Weights of a small GPT-style language model, trained from scratch on English Wikipedia: tied embeddings, 443M tokens.
MLP neurons of a small language model. Each row is named by its layer, matrix (gate and up: input weights) and neuron, and shows model dimensions 64-127. Each number is 128 + 32 x the weight over its row's rms, rounded and kept within 0 to 255. A neuron's up and down rows have the sign that makes its largest values positive.
Before each neuron's rows, "fires after" lists the tokens most often just before its 100 highest values on Wikipedia text that the model never trained on; "fires on" lists the tokens most often at its 100 highest values on Wikipedia text that the model never trained on.

fires after: " comm", " Comm", " ar", " col", " pro", " in"
fires on: "it", "ch", "on", "per"
L7.gate303 [112 139 106 150 126  85  81 152 116 134 208  56 153 183  78 114 108 126 112  56 130 130  79 132 131 171 196 129 126 118 130 164 101 109 130 113 146 160 101 196 146 107 122  87 167 135 115 112 138 104 144  88 149 147 152 140 121 104 177  85 150 109  91 110]
L7.up303 [120 117 133 125  74 177 133 138  65  97 241 124 137 172 106 105 113 118 155 188  76 138  88 110  67 180 108 113 160 128  73  96  63 147 112 113 145 119 108 126 163 104 123 162  91 122  60  80 110 193 157 127  84 104 128 106 138 150 140 138  94 101 167 111]

fires after: " S", " as", " re", " res", " qu"
fires on: "al", " well", "om", "id"
L7.gate155 [108 172 164 102 103  76 137 103 139 124  94 109 128  70 112  94 102 118 132 104 128 131 145  91 155 114  85 105 139 175 147 143 102 155  73  90 155  94 165 129 200 110 100 106 149  59 153 102 117 103 160 145 124 134 146 137 107 134  82 120 156 165 126 132]
L7.up155 [167  59 147 167  82 108 106 110 110 107 166  95 152 127 152 133 180 133 146  94 108 153  92 182 116 112 148 140 171 128  56 112 119 137  84 121  63 139 139 125 153 124 113 126 155 104 134 145 107 146 129  53 158 163  73 193 122 185 135 116 116 144 154  58]

fires after: " h", " N", " J", " e", " H"
fires on: "ig", "as", "y", "ar", "ab", "ur"
L6.gate352 [146 111 106  93 154 169  98 124  89 112 137 159 125 140 114 133 157  85 171  84 146 167  83 136 135 121 217 125 143 170 103 161 158 120 123  85 134 156 182 161 154 186 163 106 120 165 174 103  97 194 155 124 110  96 119 186 115 121 125 102 122 171 175 124]
L6.up352 [138 142  79 174 104 121  72 128 151 178  87  72 119 131 162 123 157  82 133 155 107 152 237 186  79 141 126 136  59 107  86 179 105  92  97 139  82 148 141  97  94 149 156  86 132 161 179 160 165 116 178 125 145 115 168 146 140 144 145 115 126 123 159 128]

fires after: " 3", " 2", " 5", " 4", " c"
fires on: ":", "°", "ode", "og"
L10.gate295 [100 107 155 172 137 168 127 113 129 133  75 118 117 105 169 181 105 145 138 147 142 171 153 152 145  65 125 103 107 129  94 152 149 113  62 139 101 173  77 139 104 153 117 151 140 178 129 108  90 116  98  37 113 121 126 134 109 125 163  90 108 154 138 100]
L10.up295 [129 110 144 133 165 153 106  98 122 139 114 139 137 120 130 167 114  85 178 159 103 121 138 158  67  68 118  80 140  87  84 121 189 134  77 121  96 166  78 107  25 141 151 144 108 137  80  92  97 181 120 116 101  83 153 140 144 146 118 166  93 124 145 118]

fires after: " de", " re", "ff", " def", "j", "ro"
fires on: "b", "ac", "ic", "as", "pl", "ec"
L10.gate209 [140 102 115  58 129 172 103 144 119 133 108  68 146  82 126 135 173 144 189 126  59 184 174 119 160 138 126 149 102  99  83 211 160 104  47 118 158 164 123 138 152 126 139 139 128 162 143 171 171 123 142 123 133 134  88  74 150 121 129 139 126 194 113 138]
L10.up209 [100  78  86 156  64 150  91 135 107 146 136 158  96 134  79 126  88  93 123 159 106 207  86  71 121 156 181  98 115 104 116 116 224 126 106 167 145  77 180 153 158 125 147 129 128  98 164  72 122 100 159  72 126 101 124  98 159 100  94  93 140 149 110 143]

fires after: " B", " K", " b", " M", "B", " g"
fires on: "as", "ad", "ou", "iz"
L4.gate225 [130 143 130 118 171  50 157 102 130 158 115 180 140 143 166 139 106 113 154  89 129 112 101 105 110 108 122 132 105  92 159 175 148 112 106 184 138 127 158  98 130  86 160 128 124 148 150 142 162 118 107 168 128  82 163 172 102 113 133 112 115  61 147 114]
L4.up225 [132 141 184 123 105  88  74  64 101 127 174 128 135 143 148 171 113 140 166 130 212 141 142 143  96 113 156 106  42 105 124 105 129 206 154 158 118 140 133 108 115 102 139 129  96 101 128 135 107 101 102 167  96 147 105  91 174 141 142 164 156  97 129 128]

fires after: " act", " gen", "ech", "on", "ut"
fires on: "er", "iv", "an", "en", "om", "or"
L12.gate364 [151 164  88 179  63 134  57 113 125 193 103 145 146 186  91 165  31 139 141 169 142  97  70 169 125 134  98 183  63 156 172 145 136 120 112 119  94 142 102  86 160 121  78  92 113  95 129 177 180 198  67 153 147 156  67 119 117 104 131 121 120 144 129 142]
L12.up364 [128 153 167 197 157 147 136 150 161 124 151 132  86 164  97  73 111 165 141 109 156 138 115 177 101 167  72 152 174 144 186 144 177 131 134 110  92 211 151 136 126 135 169 130  83 181  84  99 119  89 127 120  98 138 146  31  97  98 162 111 159 103 125 104]

fires after: " d", " D", " l", " n", " R", " N"
fires on: "ay", "as", "ight", "ick"
L4.gate16 [108 117 139  94 146 131 119  79 133 170 159 155 164 129 119 134 113 126 138 117 173 141 184 128  95  88  89 171 134  34 134 108 148  82 134 109 121 147  70 143 116 161 115 109 168 125 183  93 147  80 111 182 142 105 113 137 136 117 159 111 139 164 148 170]
L4.up16 [118  91 151 145 144  74 156 134 139  84 170 140 134 112 192 129 127 118 144 126 206 174 167 136 173 142 143 104 120 105 130 137 106 119 105 126 155 131 126 145 134 175 126 165 148 126 101 144 182  91 134  93 172 132 129  91  63 102 132 120 128 119 143 128]

fires after: " C", "h", " B", " Be", " H", " F"
fires on: "ord", "ot", "ach", "og", "orn", "one"
L6.gate55 [147 194 126 119 141  94 164 111 139 146 132 141 126 101 103  61 129 156  97 150  98  96  98 111 157 113  76 133  89  89 111 145 140 143 126 157  73 116 166  85 156 133 220 181 176  78 102 177 106 138 109 106 117 182 112 118 160 112 166  92 183 134 124 157]
L6.up55 [ 84 111 124 135 158 168 105 105 120 102 116 166  93  73  73 192 128 143  86 170 144 110 140 132 122 136 105  95 159 190 204  61 131  82  73 141 145 141 169 110 172 142  87 129  93 197 150 107  98 157  44  48 165 128 139 110 103 100 125 133 104 146 148  92]

fires after: " Bl", " r", "l", " bl"
fires on: "ack", "uc", "o", "fer", "it"
L6.gate143 [109  66  94 131 115 134 122 102 101 157 111 142 134 115 178 147 150 150 100 130 126 117 130 123 134 103 108 124 115  98  84 113 157 102 167  96 128  73  71 106 125 137 148 167 177  91 106 107 136 154 173 110 167 104 181 200 183 131 186 122 152 154 101 141]
L6.up143 [152 145 190  61 201 123 111 101  99 177 130 173 116 145 169 220 127 133 121  88 131  97 135 102  91 124  93 183 115 163 105 161 127 149 105 129 135  19 123 120 148  94 179 111 162 128 122 154 179 126 146 168 150 132  94 128 156 156 116 111 117 125 106 160]

fires after: "u", "iz", " Z", " gu", " Gu", "b"
fires on: "e", "ber", "ad", "ult", "at", "ate"
L6.gate216 [120 100  95 106  88 138  92 143 142  62  68 145 126 130 114 144 146  85 165  84 146  97 105  64 180  69 140 128 152 103 104 179 166  89 138 165 213 131 140 141 148 120 139 146 150  75 131 167 177 130 182 138 123 123 128 128 108 125 112 140 171  99  80 119]
L6.up216 [159 161  82 130  73 140 122 140  61 131  77 151 134 136  68 161 126 107 103 152 177 165 186  84 183 172 161 134 143  97 138 136 159 139 142 167 160 128 147 157 167 154 109 151 165 109 169 150 108 150 155 142 173 121 168 128  28 133 160 108 145 101 123  41]

fires after: "ear", " S", " ar", " Ar", " A"
fires on: "ch"
L3.gate101 [167 152  74 129  45 158 162 169  94  49 198 146 106 172 110 128  96 139 119  79 157 172  73 162  92 123 130 129  45 164 108 111 125 134 143 141  97 105 115  86 195 144 113 107 131 122  95 114 122 143 144 151 169 143 154 211 178 172 142 147 130 155 142  89]
L3.up101 [156  97 135  85  62 139 223 131  90  94 181 157 134 149 121 100 122 135 160 147 128 160 139 144  99 122 158 146  94 140 135 105  95 132 134 148 143  55 139 116 113 123  79 134 183 144 108 102 136 134 174 163 143  83 139 130 191 148 144 132 134 148 119 143]

fires after: " with", " O", " re", "O", " through"
fires on: "in", "ach", ":", "out", "f"
L6.gate50 [ 61 132 149 141 188  71 129 176 121  83 159  84 187 142 133 160 130 169 105 106 134  74 154 111 143  88  61 205 114 116  99 160 191  62  93 170 125 101 129 121 158 137  76 121 182 158 133 147 159 127  58 130 140  91 174 110 136 154 121 138 142 125 130 145]
L6.up50 [ 81 114 177 120  93 130 104  84 178 132 104 116 218 141  89 177 111 168  99 117 143 114 170 167 137 132 118 123 117 122 112  95 184 100 190 128 113 144 149 168  91  40  78 120 191 166 145 196  99 103 137 137 108  89 111 134 149 113  96 131 155 121  66 106]

fires after: "==", "on", " Con", "c", "our", " res"
fires on: "t", "om", "id", "E"
L6.gate381 [163 153 161 115  94 144 109  71  92 134 155 102 135 124 125 127 168 117 137 133 165  90 100  77 123 124  48 142 155 123  90  91  97 158 156 143 193  72 126 176 152 126  91 124 116 127 144 125 132 171 150 156 171  85 145 140 101 131 205 137 128  86 159 140]
L6.up381 [157 135 119 117  82 122 100 125 139 126 144 112 147 129 121 174 180 117 190 105 137 134  55  88 132  98 148 105 163 127 128 147 128 171 116 141 143 129 146  89 121 105 201 115 169 138 128 123 119  83  71 139 167 165 180 171 147 135  99 159 130  81 162 106]

fires after: "on", " dec", "em", "it", "ig", "um"
fires on: "or", "el", "om", "in", "er"
L7.gate333 [130 112 133 156 115 108  94 115 130  88 122 118 168 117 138 149 150 169  86 121 181 114 129 169 135 149 134 157 110 161 113 172 205 129 155  74 165 110 175 170 161 173  74  51 120 115 157 179 156 109 121 153 135 127 122 132 122 115 143 127 113 134 131 130]
L7.up333 [173 159 118 150 115  97 106 118 104 209 135 137 111 157  76 215 136 108 202  96 143  86  94 158 187 162 126 175 154  83 152 205 124 108 142 103  90 141 161 122 125 114  81 139 146 188 135  86 109  95 165 121 147 127 152 139 117  83 155  99  94 142  86 126]

fires after: "m", "em", " m", " kn", " St", "im"
fires on: "at", "ud", "un", "ar", "ow", "on"
L7.gate224 [102  80 134 124 107 138 110 144 121  37 204 139 139 136  99 121  70  96 150 172 130 135 111 164 165 149 155 153 129 107 161 151 163 116 113  53  75 152 103 123 153 119 224 105 137 123 131 118  71 130 106  90 120  97 122 127 165 193 177 108 133 151 173 108]
L7.up224 [122 188 131 113 154 122 119 107 135 131 133 130 104 178 128 155 141 104 170 157 128 142 148 161 118  75 161 123 150 108 110 143 111 120 114 165 108 179  68 144 145 130 160 149 157 119  97 198 125  59 132 124 118 152 121  75 146 172 189 136 115 135 106 131]

fires after: " O", " 18", " in", " the", " s"
fires on: " oper", "per", "5", "u", "6", "uc"
L8.gate13 [177 150 140 152 131  90 170 103 104 154 110 101 122 195 139 182 164 165 119  92 110  97 127 166 116 170 116 156 147 176 133 128 105 110 116  68  98 111 184 121  91 145 134 115 142  69 176 148 113 163 188 139  68 166 122 121 136 124 170 126 163 114 120 119]
L8.up13 [103 141 108  79  96 130 159 149  80 128 185 123 128 171 120 155 178 128 125  97 120 147 101 102 147 133 152 154  97  98 129 111 138 139  62 150 143 157 164 143 124 169 138 137 100 126  88 133 147 131 158 137 135 138 132 110 152 106 116  94 127  89 137 135]

fires after: " 3", " 2", " 5", " 4", "el", "a"
fires on: ":"
L3.gate216 [148  91 141  83 132 124  90 145 101 177 162 121 143 149 107 148  99  63  87 176 123 141  71 182 101 105 118 118 114 152 149 145 118 108  75 137 116 143 127 110 166 140 149 169 121 127 143 128 176 126 119 145  62 137 100 152 125  88 179  78 106 127 130 125]
L3.up216 [174  94 150 120 124 134 136 136 130 110 162 142 127 141 126 171 123  98  96 156 144 150 130 137 120  45 110  92 125 183 150 118 154 108  98 170 130 161 103 119 152 130 107 129 113 116 129 143 119 157  95 117  84 130  99 137 156 131 200 110  82 106 146 116]

fires after: "ol", "el", "r", "us", "ran", "l"
fires on: "g", "v", "est", "ing", "p", "av"
L9.gate341 [172 177 139 111 114 131 141  92 105 147  85 107 156  94 135 107 114  56 138 127 119 159 143  37 146 103 169 125 113 164 175 192  94 166  88 130 177  76 117 111 111 149 129 155 160 183 120 109 204 130 116  92 118  74  72 146 163 151 127 123  73 189 141  89]
L9.up341 [146 155  58 122  96 146 180 134 126 146 115 122 125  88 134 174 149 123 138  83 118 180  92 117 122 106  92 194 140 122 130 163 163 117 149 144 187 155 181 180 144 118 125 122 117 173  20  68 140 139 187  48 126 142 190 171 178  91 143 142 127 111 145 143]